From a checkpoint of a small transformer trained on Wikipedia.
Architecture: rotary positions, tied embeddings.
MLP neurons of a small language model. Each row is named by its layer, matrix (gate and up: input weights; down: output weights) and neuron, and shows model dimensions 208-335. Each number is 128 + 32 x the weight over its row's rms, rounded and kept within 0 to 255. Numbers have three digits each. A neuron's up and down rows have the sign that makes its largest values positive.
After each neuron's rows, "fires in" lists the words (lower case) most often at its 100 highest values on Wikipedia text that the model never trained on.

L7.gate565:106163153064130126085083132103121177147068088177173123119168152113164120134115121118151115143126114098105099163178186112089177137143122131096182132162129209136127121064205132143150160173079148141089141178081094169141141085083147099107128157120127052152165134131155124124170135174143126145158091115123122148137118102109146189183132095063108139160140151137114155057102097123102146100133
L7.up565:127136095100147138142104135130158117134164081154143127116111113119131178074093114152117169107133131096163071107161163151139110126123221133119130102083151156216116125110112154117093113088124082159105145128173135082135167177181189120105134136099152114094115122131126098123136137124102096079070131125111133116143111057123157161098175127146079093177071101139175161119103088138135114172143
L7.down565:083169115166110106129128113106111109154123076155134166122116146083134100083086110143139123134118195110133095142137102156152085172142089117093162069132130146120127090117158121169155139139071092109135089139146175117110143136107129083174160127139161091125111116143169146102158166131136129139099159125148105130109124061126137168132182107096133089116112053137162104120117132197152085130111
fires in: "player", "student", "players", "person", "crew"

L2.gate249:059129126147098039177109131097129180210152154139114233087127156162120131162125097139130117096125157112135104128112074119117133169134164109111125161128116113134102105124145125159127107179121116103120147104106135114094144178103115074137178139105102129140081152056157070164115101053111130131147149150132137178177185123139152127192105107162082118095131083112126075122107083118072173122178
L2.up249:102095115178112103164113116111070149171174106092166108104117136149114128146122079122150140129083144089176083111086085068078144104085177085139085160123111104106086113119119113198106145118135091189162145117088109123119113120130138135090139113125158135106134192114128114110112182118095132140099065102079122143137209078113160152168080115146103122137115073162135056141153100102090167085085
L2.down249:139100141126119132094127122087076133196119152106102099131117073111098067153114089160166138104121194176134095069098113117141139129141104096109116084133133147133091113048146196142063147082149084129126132144092170119199108150137113098133146128130189142109156123092090115107144112098110181114106070025170086125107153045118118143121102089100131095143106166192128080106199167092156150124084
fires in: "through", "of", "from", "without"

L2.gate743:150131171157169153119112098112051160084141163081114160133097157079121159156115120114139128140105101066120126091124113101145141136140108109138166125133145088167117100196160128143084113106121109117128166127123058142174101098126168097219167104140090130063095063120091119113115096076051116162204146159075142081086130104120091142090115114156142110129117210140181165126148192103078057147065
L2.up743:175121151206167145118110096175063175133096167094158150142128154119116097144123108159172114124149187138157157163141159107118128088128115155108102084109094070099113106123101127172178083141081177122136138120172123124158058119138140107128178127166139109115121096093148155105131094065098133132154121121140106141073159098088142112082133123125127131140124206139186168091173148115091115147076
L2.down743:118098119126106186153178110103125147078115106053100053149131120151129135170080112119109082081116128167051200112168105088090104161154158096068134110121114127162168149098070133180130061093092133124158150121130182135204101120125081189109132052128101141118176109109082134103110125097086116153149123153134109084113147098005148096090073116132176205172119139117153168108138163113110098125088
fires in: "then", "also", "instead", "as", "once", "rather"

L10.gate119:099070081093096241154116163144121164105140125099158128098158144114142158114085087098122127083083113125098081071118119138133112100107122186120204182166126081080124129155133122118094154102174103158140094122101097153178093174129130184048207150088136121127115129088147085183099163169143152145093140134127141092213161129138127140162064072163100117097127091162108095124126187142124140125136
L10.up119:109131134150125149111212124100078153104172142176111086156178094112148146137133136094194131112159127053106139093098133168058112152158093124133116067122122119086133052134111134086112083155116169087194091142137120189136118098102107094090201165169157071043116101139050199149061133153097160131147207173117130105120145096154104166120089096114126129126108133153117097134183126163102123107120
L10.down119:133106183128081122162199140136173162075153140186077127100144163104175057127157094154132125150087169158112144182139169164118164092102104129075101068124138156140174114101074130180131100128132114134075128118087132145160133139094119148088116120172159168089082128146101137170164147166130121139149127173105138113160158176169179098167115114097153175140096147132137080180089131135115138107110
fires in: "to", "of", "for", "from", "into"

L2.gate738:076165100126109155146066152163156142161112046122100100168086100089132084144084123115114139093111164138120102081108149075171104131108095116127132129131124061142116139076147121123162090127106159146117111146129099082097151097140091162098082110133155231132138140093116132062115176147120116117118161153159142194099107171120133137115101162201092143074171122067144088111130130144104134171088
L2.up738:129096108116118101141101172100122170147152092081111151185139124081147120150107084160130147093087186126163057086112072080184102125114081143178113088094120093122127109135137146127149163156078110130104104120072080139060182106157112095057106139108224175142164087132144144122109145190098104120102137150133141135148130164127133092115118184174116133131167117162164101128104181135147118181112
L2.down738:183129157113118142136120141175137101136174097116079122163142085165170111131124148137081162146111171140116125125124163146159081160147159137060165142125117121166180160223143155160115152128095126111155128101112124063148121115198092113089111118156108154133066070162128141092126168122142095127063126141111056154165142173158117105140172126159125164172114098172188129160205128158114092127152
fires in: "the", "japanese", "special", "video"

L2.gate418:152126104153114065051148107089162101120132154168095103110085186166152137066120202089112114038087077124098106114122070161165098084170122079065117142147140094140147169152158070135171083129085133143137173138118157158141147156124148133130167152132108109149166107136100120193118153084167119134072119133127163186125082168122170128103146114129087114133101093096096077183149145153188128170113
L2.up418:152105054115122171117151087126143109099092147130143078155143179119151192097133201159139115058117099077066140174147091133068091168134182125116062106093083124106135147113155135097150096191150158173130165141143146156120164066165113152128191163137146137187089157159107104184168184112104163147098076108171128171107065115124139125092181135170121140098132096098167118154116134094157104153155
L2.down418:126162092150134116149112126178144112137167158172093093153104120116115118176167144161143126091113120108170068169152115180163090117197161101076178096105100119074141121139147111086140167090069157102101113131129165137102129100114136134121165117129126135161122182102165080147125165109098094140126076102116140158124140195137185111191176131117131130111133101138077104108125198156123137160128
fires in: "began", "started", "realized", "ceased", "begin", "continued"

L2.gate164:152182114203156149147082157102150187156134140123044157180094105104129171128163150108137089102078054098078123091125162142113146106180188148166115174121150167172160146192161214098172174157111125091132118108129119116183122207141129102149134176079120053128140162133143166164129141139158079066087111098168135134139158146125175129160074108070120109134147155136179144109164144135182153112115
L2.up164:152184083126188095125090148114177155148175157144126121175042103097112160129135148129138145149138161140161120115131201164106124061113149188180170114100140087188143121131175198132129170165101154125124133158139124124176121151148076113116092163111142121145148086162154152149086165107152168077081097122101139139103121086123104121164104139123139097100148140118091098116125110141119111125138
L2.down164:131160128168077153101128114107154116097128140137135108128053091174117142170149141148127150108098112163146162179144088078092098093115153138146164156116036067145088133144141139124066134102117126061100137120147158133148141126156146132142150111078165178122114156191152145144164192124100172104070111138124104096152145118095108065151140112113123099138190156136143107173158154108145103158141
fires in: "5", "its", "tour", "games"

L7.gate277:123083148089095095142131155125092137188134117118098138159190095185145149129057090077127144152110113154122065193061151118092134093065131122091159154129117195173163115085161103154161104079161152134109148151180192074148106153139099109161113108127157102088159107115119129061134113076155115195146071149093126131196150099118114103150030107119100097102150171105090160070150111114166111118149
L7.up277:103128143134168144140082157098132114210159176093107125138146125098130105113115117106136107184116103069139086184093195096013166107125146143112138084102156183120155138189107190157136058109098099047136147094156090089148112157130139146157137142111144143121161145147117194129128096136067136160130109121133134130140132115109124118121142186137144132120092146046130082105146103017041119160110
L7.down277:180125145108176090092112169144141129119178136085149147161123159082110093131150128167127160166137133152120136115134120125114107169067105092161142095182130135150178130146103151154138149122122131145128151148091105129139165078077133169104125033150180153190131132181078159116137090126095137129141106081119090114072138092116135196090092172011087175074127117106075169124105088080143133154100
fires in: "an", "a", "1"

L2.gate429:166189132177069133150115114096083047114101160077130065098121130120160113093080142139183133140120064143127098138082133133144150178135090151059160134117156144130092105179069126127104145074158115112141126171118096139177136162173185104127195120142150120094114060141091119121110180118146149094110104144186110220155105072097149109080038108104141166160108163164102148158021108127032077061085
L2.up429:138129121150109123130142159177163103168103125178159171138115122194111139122136159148096140159096096175145120111102148129210100152113143098124141146175096142144065139097126095069077106125123124077127101107149151127146139127099159140140122133134130118091145065132059108148145112163125084171158103123116125126142107128112168097102109120076119132125090121131127161092089123122176100128098
L2.down429:142140123119131140088160131213126146160131135120122167123118149125121133183082158133112184148140137203113160106164110158121201136117118145094147128099123142145155130118120095106092184180116162109154132138065193122142091136094082139142149162114130149115133130197133130174184054174069138130175074069138108137158168114138130108144094063130073184114143111127121113133120140105153176132068
fires in: "two", "three", "one"

L2.gate90:136128090136117105167082033096127139145142144185129163137117191179111115134071133105152174129062146159127151138144106032128127095142131124086132132070098150125146156104111107108092131134133131134174093116147080139101157107132086130170123128183149131098098114136153123140106106112160170158133189212150176120127176137145148132090137140171112121083098145167100127134101156102186128140105
L2.up90:123111078116149126151065088117206115098149120198132130096143185147152145164117135118175161109111144103119126155124068085118151084160097107103106127145095161161095109129102134159086175121173140109131139092141088132068152100101095094185096129155167100135149146168159121100105125112137154134132125161114174132113147165184164176088123124135088094120119195125125095178149113111131141127113
L2.down90:070121149154136064128127076088123116117079156141085167126149160132111143120106131112180149081117125143165118153134114102121136190164105102147084135123121134120125129072064075151140117056204138193129147160179153097080182111190098106152129174149122180149116110101133092112111104129164108139162119114117108133141162155169120119146138143158041178132075158173121162131103093121212080121075
fires in: "after", "to", "due", "of", "following"

L10.gate1040:158090133172043137168164105062071192106132091128149091094181159126173091127151148110092158125092104082126086139117150079161172141071139091066144137081124101140125155147108167180101077149176077144156153167111139108155123109070111162083185090182152153109162091119142132144183114126141160143133106114123052143149123156090119130127120129128094093175129130131097095122078136148123118156150
L10.up1040:188172087150118111129127128111179166171050153158192124100155204121184143110142135144114087142155071173176124133140144150188140118118179116102187113112100082104121147120080162165113167156151137177089138154089078092113175130099131174051153120152166127141110131136126140166156154136133148102181119126184134115132126158161152198174177079169119146141108189111149133144126125157052102094099
L10.down1040:112124116141159102070130128122138124155113149088097139161157139140116164125174113125125168102128108169094119119187096113137136101124172122121127151127174138114141143093153162140142157121125100093147113189119078085128128098125141100159131133153157162164160154115112155113113127140125163080206133139110158132085136093090144141129148092119163154152190085137169155195134144149111152140160
fires in: "of", "in", "to", "on"

L7.gate1144:108134097118163035127154158138098101174163124090132066115043126170129108108148123146121130165073067162088079175163105094097093108074096132136130132096106162101139098144147133098143139149094114155094101121082196112110125118113167114135131152083127152098120132076129145103188153147084127159070071092087102149175171089198108130198127161138172122156143118051147153096122114121146148124098
L7.up1144:140085142183153124124165144158141166109146109134137171121155108125130082097090091113135121165116091117124149084138131102129087186066120157119162185088132144112144144139132078129169101144088193124091135123137100149147171117088149087165149078105152136127131111126151136093110113161121130125091138154096153199188128131182137138058196099162154146119132133087078063105148173118194096123082
L7.down1144:190097121130105143091119134153146163121109110126160179154183163083173167143112136162108112136106152112110145097130198110136138229149137111088115155146126115138105174086116107142126102083117108075066152129108065152095105157151107109146139126130121143119089138197099159141093078137132104138116136139163159148151103108192101144140109100124155130082097107133116075148146133124126060128099
fires in: "of", "two", "other", "three"

L2.gate1021:114160197041133166139164123096123131126060145034103132137151151115144133129057087084135075168070131099171136138185084209128127166131108146206051128075140084106064165140134137130142156108175100101104111088188147150063116072118139123123219073092128087104114143145134146111151132126182111171051098115102119150152133135149111188112136119131095133125082103096119104163159134135169052133185
L2.up1021:117076123146173128195136107135120139113087128102040193138117136120130151127116105100183129155087075125141157127137118149137152117099104099148120057153090117159115139103078121061153097112194116114107139132198106139112129134070131164110146089100079148141081139151117139128169139070080138136024127129162165111101132044081163150117105103164138139116138140107108066150181139106151130115055
L2.down1021:130174078141134105143075109141115120127109151147074152182156114112143146082091137133129150145165096109139146121187200152129234107156139126131139091147141147097107096136123115127159157162142131107118147109145095117138094124110151131142123090158150139139164182094125136152163158092112115074097071147099214127160144111131174142104093144148140121123121129120089102119164163140149119084078
fires in: "court", "institute", "case", "body"

L2.gate147:130083171113136170147144084068096099172041102120076156152091120138137153068133057166112094091160132072115133133141207098132150073086092084118153119178117182095142130120134162126180097156097108138117099156171129130112129140110159060160105154129094084134100166200145102083129151143129078145113123154097127158132138115042116119120137161156101137078142137125145146145102087121190105094168
L2.up147:115102163121153108134169107097087092101089128118108153083089098056108129095045085149121110119111056126136060162131086160133100176171087154157120119086160148118172171135078067117148130060080079093161126139137136210136112135045088086141124098076124140045076133151159120158095096092094131100174135137091127125110135093090147161134144121137113085132159122143161142127137100118160112047138
L2.down147:092127173104157150116132128132116137116081157108113121115144092051125103061130137130137096121156135126108075154120079195118125119162122143135149068162074141155118132076090161077094150096135094152127141133105101156125142117131141120107092055110137136131114124152188147195093106160073146143144097156103042137085141071118145152096152132135099132099157110156104125072110149120131107136170
fires in: "player", "one", "person", "student", "players"

L13.gate194:146076144203043127129099117117176093138148144144093088177126146157159090126162091147139142197167103091137141149074137086160115092115127168096132117118222137073139081106148127130121051133122178110069068124140094134144094180054116124090118107129129150141122107088141093123139119112128161111118100148142135091148153122135128140141148137072151126142057139155110221124078159158128134155120
L13.up194:093129086161127159095118132116141114125102062150136097118136147131136133127040097115110074125159143182142087148127103140164132144153182141080178184151142136116129154076105073098103125186149185168101164115142159098139182142034114084111083157149172174119145116158166140090159129097135114135139107187090102119144199105124092148168169137072157122150084078167149073148147148147125107129118
L13.down194:172143175121078106124047136125103113152122099145098142103138151109119018114120116151101154102111106116101159099084129116131139116127200078147140100093142109121183171046101095105136150131064135085081103188161051115075070096100163137164103142178097097131167164123088126138125156142148175146172138142112171152156072123156146141105171130136138109130088172128135134144141170143157109141102
fires in: "he", "i", "she"

L2.gate957:176073144181058107164132171151107218138203096101154147053105126173177129120112084134194109081068079119110156105149128136100128129129233174136141114101146143144106124159109123133178140089161074099132089157065137141144131105094142131038127134158132132123157154130098125120122151133089140124113089074151085188084133120191109187112140091071124142181149095044098095171105111114100132130148
L2.up957:142144157200098121171079134151133190110162140133166127098125144147121050113126084164132134107088137157129174112135131106111154166154168143108147126107082090136065115151158092119133161170154138052151087170064139153155092129103142151152138085105127107125132152108069131110083136123109156157120151139130082171073146086197118188119157110131150089126155127113088112132098138078121129157121
L2.down957:111105127133099100103151131114116135148081107128138137143172144216110115106070042159169121167123141047135076080116149171127145136086164148101116144088154095090097155130114091168136123194118100118134082104080162165124103160109163119147114184102142149120064122139050159104190138159151155114080106179122108120125068157131138160157146106160114109117139081114138137158113122157147085171141
fires in: "of"

L9.gate777:171093172148152130155198128094133124164127108102118132086109142158103093126096043118134156140143166079116088152093140131160130138192099136127172111157096123049098106173087121178119123161091177113096147106151095123107144088174184121088142146160187179110131106153103108136147063121148105172112142173082068121045109119108105129113153149159138116161147185192152119118136155158136095090150
L9.up777:105123118176129180071134155148118149085092094154155108138109175094119087120141097110140145074073096154102080146021151085198144134098122146099067207131139163148131189128131117157079157160140082108106092188126110131089135142145108127130120120140102194112149104142120161133125114138152141167124088128092163112136139100145126146109137111147132154123124120113057105107093157132099138126086
L9.down777:102136107094164154166156174152149131086162124129146075093098138157096141115146131104113139127116129073145117120037097146125164126128071151107143140098151129148115123166154066158106129102095186152198152144130160120093096153143143106073120119147075124144182105049148134090106105138106106130127101154123116092177118051124125145140088131098169107110105100120129116099126119105139105093044
fires in: "a", "s"

L7.gate601:143150117096134148106104167121096116133149160132125165136098152134177108143094145176151150056119069126170151202054141072114145124137064148135098103155133053179102105124085082150148106191192079127182129112089132108110120101119156119093141114151152109125167129110095114054152121088168139170093153163096099120120163176094113138121078118102181162104134132159078085157105127108184181124122
L7.up601:132081138130086118037083172148131136086164130150075102108124115110156051093134066190077078117117089145160156162087119086141137081061095082118149195109114133092134109092163092070135142104074156202077192138152118109104159111146124112153142078131121149156131076155140098195119151154194094150122142151118150096159172116083083130124134120162151174130167124116179071136115045206099120110186
L7.down601:143139117110122172084105168112165126124116158174096078122161142145132132167083156111166098121078140068171136099036079116129146148139133125104158087169127162130138095132155118145103083136135119145108072165105153155140138110153142105130138129110107120127154141124118106152117140144194125113118189108111125155123171171095119185144094147132198156091121130112165087179125115178165159115058
fires in: "a", "an"

L2.gate1141:097163146207180113160127140102102187152092124066115086150079113151148183109126140153096143099080115202052107138155165133177128136121139120122118144142116131126161092153136099166162142132178145111161129142175115172131160113140146110143081117141111233112117098145151090167139104119087129089155130125112093137133136102145121070128150171059160125136141161141116113159064147090078092109158
L2.up1141:123113105083162111105173145175080083161090138055159131097060079149116066141146059066128103102060076101171128095127144141171140153122163116116177191170171139091166201140140085110153133112179097101155110114083100061144108064144190129151123096180082166118145157098115139133104085120105123110121135105128103122198092160210142146209151134082131028146165141066111114103110170147158140143151
L2.down1141:095122053062136117077166106140108090101142141128124174074096158155090118135117056130141056145175115107217158080134101195178149170171191094162119127115131133123137162110143020175142156161167102184154079122119093130154134125161129158099105158154081201116168178123088112131115096087099098135128126151125123095122081126214153118195153088126157130132081152116132145156152150128118150110110
fires in: "of"

L2.gate433:113132154104143136149173129130170145140154123105137105139102124084117127143149081165093173103170075110122145083108128151188114127038120123143148136127160119106097102122165137083107147139148069145133142113129161139150144128087102118107139146068112147147143142149151134181130095093152109056112125069118146135194121114126160182084139184136150170124196165148148184167151084169104139128124
L2.up433:116114141122142116137119089154095156171103161135094072112097124182130156110125096157081107121123123092150114150110104088159093176172097172216111150104153078157115121108174104073114187169138086112133127140158141154098092084150114122176177139169114141130135092129136170177142147178190130169180096114096077167127128083154135085065088142192144120094076145179164148116085098117101154117110
L2.down433:069092158111123110090142074125106148151114120149132077158045119081129094114080072175167154039144111124128148174155048105141091127175108141167134176080169117097143099096188123099105127112077027170068103172162071111154143137173093172168100129129115110160125104142156146167108091145134078088109123104110155163137106158139181158133140141147161137145178148152152151149111080103149166118151
fires in: "these", "this", "those", "infrastructure", "removed"

L2.gate1046:141140118128158104153098155190124186129141040086111120128140123111157140123090159104118123165185053107123125126177144139124138157139155187089156100106106120140085127133137106147168180147099105067154124127111057160142115132151084104132156126065117140121158147148140118145159129073158141066202110102142131155087200128103149156153097126136081137127118145142116166117070181151141120116135
L2.up1046:125122118171142112116076170119122168132125138131179123098152165101119124094122162126183141090166162152136202156157156126086105170145145148115079067078081125162145080167105128141132175187133165155118087130154101158133113180134127171120132125121130070108141171157118111133132134136155113104170100131127104113094114143116093102116122096168139167094116111098108129091091203191151140132076
L2.down1046:153087145176103109082099110094130149065173167182179097086108144133088113146105188105150144115149171108112138137134138074153123201146180195130112118086077099147139097083144157128085134142131152186087150099116092194080113131118131166101134125115105166120111173175104128066132126120108151114144066111146097127125092090149127087109143099128083138113121154098125182154176146126141073115081
fires in: "of", "other", "various", "additional"

L2.gate1185:159131185115105109132131078114151108124102132172135168096129191160098134127116200116155142102090124132140157071042138064179198136146113112144173134126103126085074142127095115081106102135073139082156077117102105141180129115027155147137133182070150113085114156138147116167151062135121143112185168196124148162157203188111190116148105139129133116164112139101142148149109109136168123132165
L2.up1185:108122112107163123106169057108110094142154163167142144130122100113132160100127118121172109075121129091149150094036139134162177128111155148096115118132105095095111085132161055080080169116099105147172105072173073124084131128037132152135151153121175144118169132144121109096152102113117149110138216147134101175154170091112102098101064198091141137103142053140185181152159127173148148118117
L2.down1185:135115146156088082108156088083091087137165117155149064089138115158134111155148139101101021130097109124086158139141112172132128102102131102142114157154098109098080107086128188160128099099214127163138164106160107150105184099132100138147193070143102135134147131100100132147115130161163175114122170114090112091168201136111101106195138178090133160160124139156203132128155117112107142137119
fires in: "under", "after", "of", "to", "without", "federal"

L2.gate780:141068089174108160098178068109104109088108144217132115146140120114142148191116172123134134156094042053117128158131095163114157124139180150082112173103127132120156116146138120153131155087100173117142141126116129122104116126090127148149182171131144130119127160157139122179116114082124130124103171127160095108080101155105174126120110178188134137086109120104135126140108116155133151098124
L2.up780:106100082122078077099129110110124149071103087149116135156113148095129139131073189070138177109096128090145180122130147184113155145170155118130155164137095137126114143131121093149087121094122181144146174067122165109125113062158089116105150173127139183158128149131123147115129113088116127088103180098143119152059115135085212148124103141174122125110097073083124137167092161140115140007130
L2.down780:128157100140097075128093120098113124140120181106141136156085201096108122095125136165138149132117151176166197119141144138155121080166185146139114123154125146133115085126184074153115084145145146134131103167104180125145124143169120117073158114160126142137174173097120149138130168091188102098179079084056094121174171119130122118190119110095112077126115080126126115163115154071172151079147
fires in: "first", "began", "was", "early", "initially", "started"

L2.gate540:154131102158186066150098119090145065166133140143104134091116168144078105132048128133169109151150113032128148146110139157114117170104164092127134092203164095182090164152141147130174115153106158111198120111179116120096124083100158146148049111092109115166138089071157135062141165128080191148085130116151125146084139192150135130106136156137154081070125077162206069092122198076144115111129
L2.up540:091164091144127087102118153111054107122160153110143152074070109092093154122167129145120099123108170065108140171126085140106115138163105107140115135156128134084170132205135108132094177175051124138119105175171097201175100100132088123202135115152139134089188082126117172065213087103101120084183130074088175138142153130140128127121108136019166136152096101090146152117094163131170123102120
L2.down540:134149131110146110126137104076119123104176133056191193125148117173120121125164139189119128152114151197094154151168165078094174125133096142164105161192100105117099144175157144178139108116155109051106168165142098129192131111094092116179151097166147136146091098134153144141140094106134072155174070094069141184153150145081087138132168144073173154108126062167152121131135126081140131075115
fires in: "to", "with", "than", "from", "of"

L2.gate407:123206109100114186186150151128120122128175130105114045138097130175204083135095118024100126152082079154125141106136102081099134105119170098161111116107133090100096147164168112165162154127150119157097191179092174196118145128136134151090107101123098127157169095094068181135152128081073106104153106142147166173171127164203141099158149197152151189155143111095095154132155129087084087156118
L2.up407:182142108140112134151103154116126147098162167135103131132147115103144154169126131106157120113149061085121095153146152097143094136157160157108113120077097049115088124116126122110140119103167140135140123132139145141185091123128171080161161113070153122107114058067171116107072179116065106037058102109125086109157158196171120138124127108131128130151137155022124176110086094071120111143089
L2.down407:134110099157046144172092126116112141109081124127123121071139130147131151107159112129152189132068128082088089139154143116126130154117173139146106123110116037079143066169113133182085129113094119116106128088121138138132086203124182106111150110100115189136156076116193091101120193168110201140107137156141154151210090151131164120079094121120097118086078121144078127105119133098093185132095
fires in: "at", "founded", "of", "for"

L5.gate305:176127189128167183194086121062170111135140178112127112125061122188154206131124143095159134080101212089191163139107137164149110100139120154064134152121134082157139149124161153105117132171125162130121121150160104083122129163063085197145103079146116141142128088082189102155126125164077103150151169110112115113176108129139090171136173093121183121121063101116149103124153127165084170132129
L5.up305:079150121157132167138091192106074139115079157117055143085121080182113151164062139159156140126088151097133161187168159088105137134172131189104100119091086145125191133139114085114097125145108085145144127133209202127145123194127154109149139116134101148120153082080121123057120122171106103101108080152088178136161097162131141107138143093117182092146085109132126099160088148109135090142103
L5.down305:133145140166149117089143131120080096075130139088150048158115135110162167141110151116139120124155144075146160107117115099101114140177137135118145118158110147156176177085173115158092161149156086163125126130162092096140101145127149169128113118157082158116186142118146150112149142141116145120131131102092176121131071163087116123062176136098142138174196123107120095123090161107202108167130
fires in: "i", "my", "m", "we", "do"

L2.gate751:136085167173179106104108116185089106144125202133175103168097129135143125087099141135108181105116113154139074128106117141078128088106113118136117130159129122158177127167087123092144099172154092097175124137143149142067123130161161137064145137219152191123127094136150166140139128080118087128121129138082067157119152101165064110155044188148110121135163148149050133047085118169153144122115
L2.up751:104042131210209125171118106175114088098132114170184116157082129116151152138109133081150153152080122107131158115093152134047133117133136129121138155083089107185147130118112130115132105147176187110137175074125150140108111159134184122156154137131161140106129060118182141075114108123102135182159183103137142152122126125126128117122095166199104171143104142124137101106114120084139138160102
L2.down751:138090161123166115154126092118138118073165126111108123140115067151145183081106188097164113158135137047098078158072178169146099128106102098171157122159101114148127107105136174138132117040151102089133088138175141049126159155173118151096094164159171091089152117128065161085143128086132154171155106139103154131122110122114128167082175106132067159184073153116073040094165128114108106101151
fires in: "an"

L2.gate981:110125109113060174094074100164142102151108127172128127105175136138180126131105186129124065102115116055117120100141148153128178180094103116081190162102055132114141117152145139130092129116165115090096125141117108087150118146204144079152173151149157133133091100143072141127152159101116166128096060046160152093098084053150156102150132121114124134127087092142125158136130094118128166134079
L2.up981:140141154176062150100127125164189146208132145150185161145102076108123061141092145122115108090086093111059177142170136191115177075048130126122131152145144097130104100174106087141144167133130127113111142133123106157148156078115071147125210125145130131130183073096087116126173156156131110100155114116108201170156127053109107098156136127103097134101172142135107103120065123087144130168117
L2.down981:095108060154142147106102121143167096118094162126146085091123088141144119140091094098112108167149090095114174097128081121120213097141197157038160138127165114109084100162139106170108132159085179132176139108117167129118097088111134152120160119092128157165171173118123130134091136199056159127126087149138111120172121091123192092086119111164142174135170127162146123180054155118119118166132
fires in: "two", "three"

L2.gate156:112137128145100175153140079113170127116130131157070165146162148162111117151085188135094148054107078098119069056154134118126128153146123130103123175087108108143139050136133135147100119104097038139168080157155140110112098113177099135174122175131103131106152097148093133118128162090179093131143161091141091133102164132168179104136105157129051167132122212089108130073075103137102113097062
L2.up156:082134161167113093082149100080118124139090166114090128116131110120141159142107160167166141104125161154099129073138161141126128142140066106148031151145165145116155057146196140127138151124130147164138121087110123106087133150196116150165189159165145198095099064119185094093134156134093171051086088043079145172120120160169082108115084172178136194191110106114095122090163125149128095128065
L2.down156:102145118136140136125123135110113152182183101130106123157078138100150172175171082159139143147200104065122189139142102147180135143129154170184146097124142102050100086181127132174102193137131081100120143151162133147068084086142121078114121079139127100105136112104145139087082108135101073108092115050135139128125097089125168104144135165138164149121164171137155142122189106084109093108130
fires in: "these", "of", "this", "however", "whose"

L2.gate263:121133140164147102122099132122140166234126150162072192177092086099098115158133135128117176087108121091154151147125130187107141110102158139102107136134082129094142170107107176166139167108112131187151194091134165194109143138084124148107082174096151143095143188137067155152172160108096142113144105102143134121144155094078091113187147093000115138116133111117125120097124138105070208117131
L2.up263:090142064144108147127156171137081138121125135128135063076161046130111099148130159145153098205155180130112118083142135140167143084134062147112103084131124080199119149144122086115126086125138160088123111157144127157173136112157105141165038095130134081137108105220196140133114090183159126036170119108142136118155142096160178086077111128123111101158137156148110177191144131071130087136168
L2.down263:142142130105097091129096113114122100068065149101174129118154102137126093140115106124141146163118180187144142158177108128106140077142092106136172111146075081095133167139112194099132100091095098067084082134149129118118124196171127137147105134115175089124115131128168151159070062155133147084174113107162164097126144118096163084088084064124119138167156160121075135155120125043146115180149
fires in: "its", "put", "frits"

L5.gate599:166164158118120178163102066146088115088133110113114155054079093092140099135166087107106133100075140126112132100120131128106118092065105123187130103151162130146166106105174137137093113135060136137123126143177152184176138090144135081032157133143121129103092126101194087113183125148132148138154130183084187207078148104161136135136116120111111201143152110121138116115082170117138173103126
L5.up599:152128188096145159140088160131156113189117192126167144121098162115129077128158109087144139143138149170156169107177115141196156140151102114148174128125080169078149137151127133157095139150086150164127163147140118125145158052107139158080135121138137127141107133087202091107210121089110184161144139197137126131080096137113151211149069100154111157093154162119120080134148170150134159120112
L5.down599:138106139127079141167127124089141182099111153121097157101138060170116078118154117148120088102134147159145209092178131138099075189116135071049133116138093084106160184124155103200107122148093098151132154141149133210171113101124089139125133085128117133082061135101142151179094137138126172172124163140145066193052157125104143107161084125128083138096099083079132121074100115155085129079125
fires in: "to", "not", "now", "then", "also"

L2.gate1150:139100140094143169130095072128135119124086148138142099121073136096117126173158110135140126174108110164179167162155150151100133132158128172193133104140061118116149114121125146111115035128180142178176171132146128124110105116120183089160134179140134139151168172121186132067135109151138097183171093117046123096121070145147176175090173106103127105108074133174156120084039108099116128123120
L2.up1150:082091179092106129139118133134124127130135107120121147121161088064120141150153172110184160138143153104137174104106177126078104214161130111144124137102108105148107146150084088185146193098120150137167158155127111120168079152088134121118126168137130150088082134132132157079127143107083169082156127129048136133105130111191129172092140141128150107153113118082197133139171149143142090163121
L2.down1150:104121155073068155124156114132143153128111122125107090156138150102090177181157136159126113101167158124115182118161199133063139203173073164048137114089102117136105129099099107122118140125132146206158098077173161115152172176119102139113117137136124074106109150105139134104124077112111131108064150103092096147128140172159123138130088102109143174146159133104169114072175155102156126159153
fires in: "100", "000", "million", "500", "half", "percent"